MLP neurons of a small language model. Each row is named by its layer, matrix (gate and up: input weights) and neuron, and shows model dimensions 80-175. Each number is 500 + 50 x the weight over its row's rms, rounded and kept within 0 to 999. Numbers have three digits each. A neuron's up and down rows have the sign that makes its largest values positive.
After each neuron's rows, "fires on" lists the tokens most often at its 100 highest values on Wikipedia text that the model never trained on; "fires after" lists the tokens most often just before its 100 highest values on Wikipedia text that the model never trained on.

L6.gate1156:349566437545465473529529508549541505464462496560457481591493493456425477506427577583548617594486563614521550512500481512445535548529436469593608478495402467548509535526530615560523450518509595445464501480553541540553489473510607526542488520498449438503447459571427506534505590486487463562
L6.up1156:435480445509478519605534545495541512435505436529526501518398446470453426570464482547502628427530547591520458409463542560490555517566613438559462560567532492520544508557455519427465507627384474519471429574428493442515428488527462477511584461484512498529506549429478427472473507553464521458
fires on: "| ", "–", "-"
fires after: "\n", "3", "2", "4", "1"

L6.gate29:543520602430478492497446511468486476529511481594489461553472503483489546601497532604535495452533514515488390631545504392547456512502532459487535459497546566543508494495499452521496467568497462513422542491511565447448572356444494435549528491475469559479573451480503539482526428491558499516
L6.up29:516482552488518464588517554378578414486535519442632555502498490517478461454438482521516444565504516518576460596455450500536386492472451592593417503458542541515496496517527462546482529523506513523539483480530504409483622445505421499472505483515518501545421512474454519417435520516466508425
fires on: " ", "2 ", "/ "
fires after: "| ", "\n"

L5.gate1238:429458484485522534542522494596611533475380502446457518469561483550572557552536433562548524529526457555516549518545556439561417501502517598560552512541562389510544422460440473406655565548540546563559557487540562549491479431514530556471436462430415428428592450407447508537538628511503493539
L5.up1238:523474510510496582530535441457475436501403524495562468549540545530466470399516497604596415534460549578483551513559483464549508445591493511411511450467443588464492521524523489422489510495471477531456513491476516438476483486472474511495569459608527444502569546531516513538496559471450470504
fires on: "It ", "it ", "\n\n", "They "
fires after: ". ", ", ", "=", "as ", "\n\n"

L6.gate1478:528540461415427500409421463510554552416446583436476439523492506478482525542470421491602402494562481550532510451511547461488447611428499436464521448533416522435530582530472499502456545440452395571493465501553515422479453547474501533525502450473483413504417549564463486438457476529548575506
L6.up1478:476485443515534495510506516413498518560457429538477541496422498492520495503530538544506475540607548512458519530457510574483481432502458427416435436551475429597441471507539484542455489492533633449585496499493519460435559508423489490466363541479521581568462519525532533462594496624487399447
fires on: " "
fires after: "| "

L7.gate463:538435530462543543517451491448530493429438496532512531451458445502451443471470467470557519414527591486585493481548444538536534430476500463518546564540511484430525519484502547572508429513503532363497462524461465466566505539444462525544490404455475500496459447537518453464553470507416445527
L7.up463:541498541564517562528496523525481486574448428438431592461550511477543494508436605529463464367457497510524487500443486533528542482520526523467487484509439505468548583550409583488515430393447538534433528500473649495523456481465519488547528485505552419517507442463604501532489520519520470438
fires on: "L", "W", "R", "E", "F", "'"
fires after: "| ", "- ", ". ", ": ", "Men"

L5.gate1343:561416546565539458471472600471576431423371481558374514491482563478527506553561517503537495465512571441547471463441608460463471486445487556498525413524533535517558479452539375478543494514476401551557458484529511544503462475501500469469558469460453511376452577603507473513472546518555531594
L5.up1343:591521460533470489460445446465536455493452533463580480462471573528542395501583519532513532504439446516456509462568528495458430445455529492546527508532579492550523417492455438439409496490537482532461518377476508411554515442484589535534473549521453477529430524478398540510518529500519512592
fires on: "as ", "As ", "in ", "when ", ", "
fires after: ", ", ". ", "and ", "\n\n", "\n", "and"

L6.gate195:452506552504500440533520516529510481526451466498489460572481592503444531479490555486464432488622537548547578545419499506515478498464512558486559501513505474510564564489539512514526526555511417558492489515490493423461410448530542506385563495540507471554541572505450500555474459504494576510
L6.up195:526540461472521492428481455602479526541682581466535433580535380560562499435393500496508445554457472490456487519429517537545470548495498605452538584479512495498541464518492468500453512499527584533539490507474527434436430446585629412571518498484429499434506490516492576504480413527460441503
fires on: " ", "— "
fires after: "| "

L7.gate307:510570505522461511491516568518531498378554480467515432548383521505644503434524573516435467455566604534421497492527484563547594479495432449497477563595529553443452479582505433537502542481486526479460531514464463549536581461489461551491495507482475491447481473518592399600501456457512477490
L7.up307:566464525349530488500498586485532499449522521462498520508366498439545578460590409497472525503499536486522563456517491540484507439545532527529535546537452529552396498413452502462529510470510507541485445381456507590476419468569405504542522506546468517509557463440445410506528504489453614542
fires on: "| ", "^{", "–", "\n"
fires after: "\n", "km", "2", "1 ", "2 ", "1"

L7.gate1205:475457489523483502443422524492442467453545518573487397502494506534482546496418485504478449496601531586487497507541506439525469481486571441417566573475479459489452503448513535510418578488459560583447627569532525511426458416449487585405505530511454472457569504569434558453507522484489416436
L7.up1205:507480502485527450519512444449577473531529461471501492522510447517510461454447536505468553463576587598448441593470491582521547524529500588513526579486465558545570496459614567543447467548577487464510550510532573472414528372520474490535499522524536432426505469537467530510567541527497513444
fires on: "–", "| ", "-", "inter"
fires after: "2", "1", "3", "4", "2 ", "1 "

L6.gate64:552426558497430533419515483528600512576482507441532471436552391363519522564420621463411474552492455478420482541598445450567401424517421429455485570460477462462502472511377424431574560453484540529527501470503498504404563495473472446508502555445509531474492479532426562527474450537534465454
L6.up64:553512517519465516470521497444456525532468524464472415440500517450524496505474424503470525468383412584463523599564463550417532518490479468481536488432513553529507510516544558490456511530489478535434509504527543524537406392462447436466486529534561510518638574562489475554484542462468585609
fires on: "| ", "\n", ", "
fires after: "\n", " "

L7.gate1134:415458455583483488522542507501518530511537503494538463583467517483515451610509485459502472541577470584361559571498500466503519453516516492504489450514583475497477505456494531424418514564488479518524498574516535533534498604508502544584551499484503479524499514496533485509494489540540517558
L7.up1134:488478495393440433550482564446632452419563442504531511481496447496519568524451459549516441534503552488537561609539554561480508554504455477531535524419560533523526492489515478455385515489526521450472457583423490555465503520467484482466500489469401465519619483365493451443475501494543402509
fires on: "| ", "–", "\n"
fires after: "\n", "3", "| ", "3 ", "4", "4 "

L5.gate1274:536449505483543433504531562508435540493471615496517540537516476525521557520421409564484521452453457467551561568387412470502499480462570554491410472512459415565569546513471536471377533484403533413537484499582516465484541652484454517531521387487488470488440427544437440503503417493499461514
L5.up1274:482464450495485533545598515527492436450496472392434542604518445480504542472453507485496528573465412518478422532506444485512546484618534528495543444424515397457481466528488529503457508575476506472502566499500550495371491556487533476565548476514492501478489526551475453490615418515460532515
fires on: "- ", "the ", "| ", "• "
fires after: "\n", "and ", "- ", ", ", "in "

L6.gate943:494523530468464446588450519588461506443536551549543496470519514514537528562441460469498450486511496485516459482528568446486539504441434468504478514421524496454564523497452543580492436498503469464512440464466510480529473483400507485480553481497445480474484498545501605548524602521571435548
L6.up943:600530608463435512516532473545530510498512547472486454566458478510537481431476564529583456473520562492509462456526483517552362498530570489478503463461465473491494558563476526522600571532511558385461510529467508509432572513504537558533541464513419444603501487533480544471418510517520410527
fires on: "| ", "8", "5", "9", "7"
fires after: "199", "201", "— ", "197", "200", "196"

L5.gate98:457531484460531577499559535493453471454604463567446481446522458448457469566531410582445541397362474512510546548437471540438582473461485480492544477520507497467530400524550507505549491500577457525553519611491518493537569569440480517506525568562472505551549567438411464471515526487471536525
L5.up98:539444546584494504603483480480679493518489402574440472406589470388509466554512514567505504562474524492508555542545532422555527398557540546426460452510452484554561472445501442524464542459523525519574437441551460408538481445564433539383455551594451420517554579442521460547530513482524543488
fires on: "\n\n", "\n"
fires after: ".", "==", "==="

L5.gate622:461501463480514524481560460479490418483449466529497509481529527501544486467541453543404545448492555596427591560500482503541455413488487471509495570582535424457536478466524487431520525476555383475518474562530489544488449457511506555462447447544493499524535440535517423528513471419461509504
L5.up622:435541501476583452491449354459528500545538448503507478493483394477453374495452573466485580545472561503586478443436501502515436622645423494561465530541611513456504429473517600445432554465454564427509505600462556508454494471523506473554518466455674467474539515517542508402505520511544517511
fires on: "- ", "| ", "\n"
fires after: "\n"

L6.gate1325:578566476529419388451406518566474487476366558554491439475521466377516478485500503519537496520515618534603567432431497362540463545501411405558515469505443529499478420483447582554508629418509334526456434429481492462506428602530542481575483505560470500432502452604445484528429512425481526526
L6.up1325:532547560511466564441496505397583520509592547425530456407512616495551505502456527475562507489552504484462572446466476504514518548583504511510459559542486577471506432470542540468609356534599527551424541480479451574502490467529470514468508475486502496548448484450592594459457530468424462521
fires on: " ", "all ", "1 ", "A "
fires after: "| ", ".", "Sm", "/", ","

L5.gate652:504424462507528473573577492526481508516507430539615564540522492510490580424363415473440479450445524486569471488584534505471526566510483557474479371537441507473380530537539467488451466510464542514508509438550552505509367480507518477407638528525558496524500442549455524484465493573510440502
L5.up652:551487464517569479587540573480543388501501541442491552494492553420502521432349498469493582490447533589537540422534605508536392583500499451465472475573410533496464567556484604474459425423500555476460474484603519558473495559468428472480571578508466566469486463590403474507454463588543538518
fires on: "|", "4", "5", "3", "6"
fires after: "| ", " ", "\n"

L6.gate68:481579502465527499485486531472526521504481467544477586476424453481562530526477488476467482450522524405545429463513532580484464544482540590507424460488625566472683421453522538480479563568562523453555447554440530409472433500473489485447545479479411512542548503484495522494540499572562530465
L6.up68:481395455557493539543562478448500445489384487464423521493477447494524521412593411408475440461473522465534453541429570414504455488496476558397487467505541568468537610486479498515458614480567482430534509543388512534465523577525562500524530520566498484447544384536521367475525523492529414441
fires on: "- ", "| ", "===", "=="
fires after: "\n", "\n\n", "| "

L7.gate230:518514539457494549529492459473426435491478548419455544554516478459387498485457511541524502531547545499412560481459487524425458498531590494451617480488422583552501496599436455532542470460447571560511518415540527589470521420477434488468512562535485515460488504461548495437538550439448454554
L7.up230:568470496503514456514473466505467503534469525543502450444540537580567434403491580586489428472563481514552480584509449506443473427460510483451457457569506521518499440466522583475548556427481564458430573591547672480440502539588555464491524464526487559611364542467453580470457458555540410447
fires on: " ", "| ", "0 "
fires after: "| "

L7.gate972:570486520425546407563535496466595530470543479524577499469524463535407529462426510528489469528447501421548482517550464555396534504519429469451622481462543531514484565472568573417613463498536472483488586562488588558582389509614466497473593510530505528491508561441552650478571488497465458453
L7.up972:508534569466488389505558489416473562552476461552519498564546422513551493485493542558568513522466525581453513570493544447466572443502406497469524542458562547514448481539595504434413586470512412512466593487471498474587468460526545555518547484422501547519541533495485493514489451528520536489
fires on: " ", "1 ", "0 "
fires after: "| ", ".", "the "

L6.gate946:580472571422532510453539506461486501533502537526547513427553453406480514542507564519446514505495600490503518531530538606511479622440483520573465583546491482515576472483501562487581430538583559461581492463526506465515530472537609448443475519592532475549511481535507491525528441532490462463
L6.up946:486494493465455524531581507494534518398487513545530538490532527395508643511435506416529534553541516532565485457585468565493521465472395404529427439537531402522451459519482441486426559452571519486499463558591534466441396477510548565489528582488497552548492425433504475458544540473469467564
fires on: "- ", "| ", "(", ", ", "; "
fires after: "\n"

L6.gate1072:462428520425478477453470576399449516472436586473548440531537567513540436554470464468481535484543479445525561386566535466460558521556502505485342380428573461495515482524431449532548492499434529545520387574517471515511491575493562581471530531552492558535513359465486428467482503522573544463
L6.up1072:468453558521445563499449439553542516503404499438615468541468502452426527530492462484518491468510502482411472520490487489506497514513620482524451546509488529551401658531515469419559501543485492431490519522495600498491467456445481497593441570561554478471412506489461442384469579510442539446
fires on: "0", "8", "4", "3", "J"
fires after: "197", "198", "201", "200", ": ", "194"

L5.gate360:519450524453438392622592497428470496522535576478518525498502517471495579513505410565528436487508588575568485485537512551466519476457524347605518484435506432504509562418436467436550591560511365553491435434562446379603432467470556576455535529504478385528481477416562522530501567573519502484
L5.up360:543574510494421542437466528504540477418501538521532539515486495487451475558594572515556510561495371533531608446493545470521532542454431456463544508529585507411503447476484539457513571455482475462504536584464551466489539500496514441572524504488515475537446532530576476427563429487525439492
fires on: " "
fires after: "| "

L5.gate1199:477492540431577478429522551463477523576466409467506526511525546487463542524532402513503469588602538504475437538491511590521500546530536562466496545531555424506424532544454580485536571536470440467566494459427618405424522491500483490522471552524493451533526451507535482564492445506562505519
L5.up1199:520540429445467469516493515500472593481529411478484615542411522466407436538554536486448599391463494490447434484552436597459537445474577505425531528522532448594476544575493511544432534458447426478576440428470497527504613475448444569483495474471393491572456546499542523442462548525492571524
fires on: "|", "| ", " ", "— "
fires after: "| ", " ", "— ", "0 "

L6.gate471:438477516418444480549490438499462558475564557471491559568553540555402493493509557568519520456493573497482520505514481549530498504385516421441474558473539473580512476412457416367520512494495398478440484533421461467524511555520488441478490433545528505479464491627491466488460477546445484503
L6.up471:532434571422542482402433450459561500535454531531409516477460509539482450444494592553568459554502457475534470434608573489519489473425462528475495520499513433515546529446525488478418575514526559425496531472449619503568446505601409402470499424469504492481589529507505524488510559584522419468
fires on: "| ", "200", "201", "199", "–", "\n\n"
fires after: "| ", "\n", "- ", "(", "\n\n"

L5.gate379:489494421473439447533556395529495537534575442421546488586516555436460562591545501481473487398535496595584450506482452433527478494490543522537480507498491507507460511489466421517482583532480463564437441454532546524484508460532483516577479558577520511543461473443506471466532422511522446514
L5.up379:514421510432448540419509474424563405514456465521572480600550500523447519552424475460581432529432533503465495530486478509551484590550558494471489476444538503467517552460532606424466531583511430527507523453525550503438471411512506473512450500457508507483490445468465427332511639539554439439
fires on: "| ", "— ", "- ", "of ", "'", "Big "
fires after: "\n", "| ", "Battle ", "The "

L6.gate582:505459531503511551515500530568567471505421521519526396432495504429505459570517475578433543520531591514472558448520501470520467528498521456460467549589438493466548495508510529550548489524515469422504547527460480371507508498538464508518467504524611517512483486414493500549538567571582503488
L6.up582:455542404489416471508470399539597486498517442471466510557461565480496544428460504493469516494456393490446509534469484595475455524603530472478473496519488506521589450456486554512482543496465487495516484513486517598457544447376552437540464488549526445389453389416467587561557472474531578501
fires on: "-", "Al ", "Operation "
fires after: "Al", "al", "Saint", "| "

L5.gate1196:556419540426562548516551551533522482527506601429475495428435567572469489441582524482475553540496534493467584449429550415378403509508506521444561450414553545461460425466471575414520566535434476554568466432437550509460494489458457372570466464463470537457509553515648480600470478601432494436
L5.up1196:503488414455409487465492475495527497427590541542535611448504468557485617428464495523438513536503497438494515466417561502525581496507555497545441530434513590459554513476459478431459497516567402550440453431492467519338498530544535516476525580503422474571421464469441451527407477484490576507
fires on: "1", "|---|---|---|---|---|", "|---|---|---|---|", "1 "
fires after: "200", "202", "\n", "199", "201"

L6.gate685:589572490479572546435454581415540622581484575496591505443432512539489443583528489481510497540462556520556569450466525449548448563581427438538474566494512524526441479539485589407470471538368527536487536479513505527479541511499565499495493503412575545506500545519552497535395514508379472520
L6.up685:493594443525538451480483531478534524513555465456552546477472471577539447503512490544516504476477574536528510454395433517559465506477502491480409634509517611513457487510492522497478488588418505563508523436468457407554510546432544466538445545461536467442503563418467488443478412493436540538
fires on: "| ", " ", ") ", ")"
fires after: "| ", " ", ") ", "votes ", "\" "

L7.gate839:591465539447547379537554465541518499471519396525447518517473438413436577500539585518438458401503463465498442513472459529436557422426435503468388548534558441521372483548444517443461497526529496445520518505546550456495508503569466535570504430441434617462472474582583478507535486519514476417
L7.up839:522513565479494432419608500454458523474622425541569471502578526512524541504366478476551400509518431483546546526532442478398520513526484463484476465507551452504426521496561473399467553551468610507431496538486511402565456567655518572512446404496468462559526443395493483538522483442538468531
fires on: "\n", "| ", "I "
fires after: "|", ":", "===", "==", "\n"

L7.gate1363:502465481505433461667445518558487586485394497582451432463575543600511466531481597498469452525567522473491459495494518474451522493426479460619477494546530482589542538459440538457573531529439520552451500475493522471551569492459472554560466655540509458547491437473450509509477499406492515467
L7.up1363:481515556526499482484520531461493453445454510489507482473516436574576537518494542443496421491531564370518526512450586532494481479464519497561500567443531468493471416426521549505455463620565483491419605475532521482612544484560569464481439554494505447533514518539475501579451430458466444582
fires on: ":", ".", "′"
fires after: "4", "2", "3", "5", "14", "6"

L7.gate552:568553485453486481530483451521486464527425475527463477521570466460490553486494569533395601517503563415489547510461395509528472564532565549533496548515461470473526445540526474427528518517446490510541463441442479445497533558558471564404476503545483606599383419545442479440564603500489496505
L7.up552:504592432504536446485598403449483458512508490538513502477527479471503510553605537483480515548517502542516541523457468521522443432623529492473426556425492361428513421504539568334497462525500553555604476504568472492502509543573514477463448508525401545585466482531425510422485479601561445432
fires on: "- ", "| ", "is ", "t "
fires after: "\n", "ops", "Mon"

L5.gate81:567524551596575470495521417481435428552478525562549539542486451490542482474475459477417465454464575469491493398469487471490479481454492561550435606494536551599501567489497599539549434479483509510550542548395528589521439467498399445511476395497438553495467512578466521570481436484590572598
L5.up81:593509512512556598506476410502500409520495487483473522479428469464465529492559455574426521508494577478509485446499486475431459503457438519560522539493465482506483487553513540537609464471515473364563546447521442451519553502549445508560361634491410565481549532504542525523463496517627535509
fires on: ":", "| ", "1"
fires after: "| ", ") ", "2", "3"

L7.gate985:556447521491435543452502454475476470532519505468498454452557579499397510476631491517429532499488476541442542517441472504526487526510588554541504511591545462538453480514425533526393516439546534469514532588425530458523473493538506458447458438527488505499438518519515552484401491551558488389
L7.up985:459497521489492489489494540551494542495523523524521554473563498501451557501600478586505519476493487460446426603535428557533478604523490521479403532577415463517491435512470525559564473483509592447554495513461438523451483482507563426448550359510474506508502444522615481535426463539503591540
fires on: "| ", "p", "3", "S", "1", "0"
fires after: "| ", "L ", "0 ", "W ", "7 "

L7.gate282:569514581535513505535551552600452499457450459497439532606490459469448514460536512493481573482520537409568450467541559521611379534511502495452478503500522470423466487503454446488407513515546506458408475529553653455615574506547497497504463563479538572539506454473491431444530478485486502392
L7.up282:490508545491537512541516471462499509410593472455552479516489527415421523447526485425511571563434462527584476443498560449525480552626524417468487472457424490462512422455508599556491442454488472526454511475512450410549591562524488403514562497508496510446545430567535336571478530531600474537
fires on: "| ", "===", "==", "== ", "- "
fires after: "\n\n", "\n", "Athletics ", " "

L5.gate125:496412538569542461501491449568457530436515466565523516488455446492492495502450358511504503493463397579492416499478548558440498470563457539569516557578570440496546550470419523529416461494508530481460583466531389534500538542451439426495433456459442525498440551477421476440553552521474528572
L5.up125:535510519510521448535604462461521531491543451569507510511613528494511494552637515447524489544493543526465537517507538503469494408467465472598448560424541458521520482448447433474451510515459544506452550427476514486489621452574488579570531590485530522515366499506489470562495420536476524528
fires on: ":", "\""
fires after: "4", "2", "3", "5", "\"; ", "| "

L5.gate1291:589451440480517521604513552485533501559493412505454521612553523496393493531529482518512483489540475547573483553491430562534491451484524499456585483462372513438538488311470502556515516532470480509552335534456600468485632509498530475585463521473428473574451470494560541512478516510511523555
L5.up1291:525483507466480376516543499579560554510477395382466591449470518401529522518563450634492536412492503516482499518462455522513458555445482559474468584550462487540431488561533499515479504510467432564446468468533530499457520542457492483504419498472456517459522559469516401453401432522533531569
fires on: "|", "\n", "| ", "— "
fires after: "| ", "|", " ", "— "

L7.gate1338:541596447499558537495472505528508486499487519503367501447510446569411544528603458515394477570444499462538505575479479414410502446528490511481513456489580526510497470520470472524489470510565523486484515451481483582462576540503598499458463534515448507418463545469466516457461486580582588533
L7.up1338:525586493550471542504407523452455511491554497531419529509516502500554476478503538440437489594516441456517547546517539520357351532538543510567553473563518548542589552457564457463478508434552525561446519478523502467424451475436453540492571383498418455465507492446433470480416585475542499569
fires on: "9", "4", "2", "7", "1"
fires after: "202", "201", "199", "197", "200"

L7.gate1249:505490452525521514549539418504425463432414546524462534469534429374505601572578531453536450471502534458467570576481502499433432503498540562490480593557458479638560475461533507493580493426534601404496598529552535492568477540472537560454500476405538573542557465484469533506485572500565483487
L7.up1249:492506544427459554469560508531492581498525495508569429495469535487521550527522454437495433496492471456550476484504569546404434477498523573575518559515436401438438497555554595486413413583576485554542410492415549536601492567488432549538487503424463509551526599511550458461463538512433456511
fires on: "ex", "P", "Tun", "ops", "Ed"
fires after: "- ", "P", "Jason ", "ex", "Anthony ", "uk"

L5.gate1510:504512578480425509530560557507512472371521483532546536624498475420465410396469520535527548586513487494390438545510534527494478493554441502533546489453452539418506488505533476426510541491458380433607575636491439526488570655475490471592495559490504525512554586531376435493428520446422544502
L5.up1510:412541496587454553514459424506591542500488481511514458388560430561425568484489480640533464476511552489541473561553445521463480461542428526518484441400525533540523518486489428482537473447586549512419531482507539427538504424575480512473504515454539479569559458503619501398580478525529427458
fires on: "born ", "\n", "\n\n"
fires after: "(", "was ", "V", "\n\n", ".", "=="

L7.gate1030:473479479498581510522537447545441488447531407455394562454532517456542465520493504643481414503556536546479554501513496454513497581526571515435412436554393467413484495501479522570517524456464517492409586505474533551491445504453432456449517467486482551402502461483505446434457508477504536503
L7.up1030:491545448548540441430500501528541646482436457481508544413483489492482603445465584545504434534529459470477459497591582507470415519416526475434482469453429444481577489536519491496524564488535482459507561433491469364499460577518470466510421510549493463515551601435469474525506497488430474492
fires on: "| ", "200", "–", "(", "197", "199"
fires after: "| ", "\n", "- ", "7", "5 "

L6.gate281:600581493568550415449499399474503440478545463521507512401470414534442496463417518440574542460471497473482547531565532573488443555550553428589476605485511528402463475433545475528490483596558529517469476517467452429537521400538392468483454561517557491441531532501507528449416485487415488533
L6.up281:556468543428483531456422475533464496462505417574570466574545410520563494488531549502524389523402552488555541566446477415471486523575526463501534495561497529555512579421505536476391493549553528512536537500434529563484576516530535449451486524520485445523530471503539469584487551519547541567
fires on: "| ", "\n", ". ", ":", "1", "\n\n"
fires after: ":", ". ", "\n", "\n\n"

L5.gate1421:516457524479511463574446504530419471510475569519430602413416518519495592524519485476538541449443571492437547582520387500526426409440503457467546544553505484476546536442566593578520477515522508576475519488528464476509449502546398456526517431493503518566529478381549462513494469478517456517
L5.up1421:571535476594429444513532542470440464493565479576576585321493579552439520472485491549530620456492531521599533515521455473528453588544425477512535596456554451470502478464487395499581493552379451551473569473541479502486516522513503518506401563539507486542537360528421513545421542527571454466
fires on: "| ", " ", "\n\n"
fires after: "\n", "| ", "\n\n", "\" ", " "

L7.gate575:532461557531510388560545565416565464513549513380510528557467535508516502568467563482557502519489488509485457623498531508523534511480398485471523548479485513567476506485513497422531494491585575453481470447561501542576532483488534479486489395455499570531483526457588436457563483498594487470
L7.up575:500451563469523465478547524425552456386501462434554504488463508494535570432538497494496595491534561496538563502427520423504536572566517512540505548464571548646537561480513583526452627496548441456537398490472440595524487574545431567468443485540571481561471499497564505463499597557568433553
fires on: "| ", "–", "200", "\n", "202", "201"
fires after: "\n", "| ", "3", "- ", "3 ", "2 "

L6.gate77:546516520458587456567543498442470486426454491502481378505515523502522603472527458555541501483576472573464463520452436521370425513479458577416515395533506545444514475538597564513526505486487532468538452454536527483539548484456479489421512538374364455409448488555508457582412449447440479465
L6.up77:458541513518503515466551506503379467406511478508549465482444516478469461446440491562548472471452537519532545511531481611535563475519475645482495574489380459581522461463522510544481478441413499547520459555455515478553534483520475472617535365481437430482504394555520448519525516410508442525
fires on: "|", "| ", ".", "\n"
fires after: " ", "% ", "±% ", "|", "| "

L5.gate1165:563493490475583560553468549525456466413440473577497523529435441480466466494443358474547462552378539475530437529546512526491508504501504436582501635568457522531554558535512440496564546490558511487548524535529479505481503541536448476520531544491542511479537499512460546454549530491485594497
L5.up1165:448500552518577500546540488567410581519434438470529405422540585472514573511473423593451504521395421582561455509497555495477475537468453535552508643545445492531531531484489573509522440487505461540501543552435529519439417570447504500468506370518444483441501421487435345512521441395544538475
fires on: " ", "| "
fires after: "| "

L5.gate1379:453476497508512401410493614538581556478486589523568595463408519552502446544546455553480543512406513507523459439502473586551514571462458478396488562528451511519500605424422482566452554479493520419523531582508597509468463555472439492478445501503468535409502507536482442518480484514503638479
L5.up1379:484539510435533474532503503512488487478470358434520512396446522473420459487544461474495533500491474500518435480508475473481531430492543425474384498499478493524437483515386563540553530509486526574522474511538558468493549498620494473487545498456524350538482503458542496521448382525568517524
fires on: "|", " ", "| ", "— ", "a ", "0 "
fires after: "| ", " ", "0 ", "— "

L5.gate18:563504499457535502480560423508515516455516560456467566411563498558559497471568471546513549504487531566503481459484483524452411442511507487512465574572383479406564488388471524478487495440558392461381389508444439461520453511568458540430500436511479482407533462513595582502482441416510557485
L5.up18:431499591648456493507430473454509484519423554585528445536514598472482536476481537479498625543506468472497518533424468456539500541516460477447533544515546500485493479497570512508528441515400491448471597493523523580394463563515500525479564452553550513486483626508526506507480529432539425515
fires on: "| ", "–", "("
fires after: "1 ", "0 ", "0", "2 ", "20 "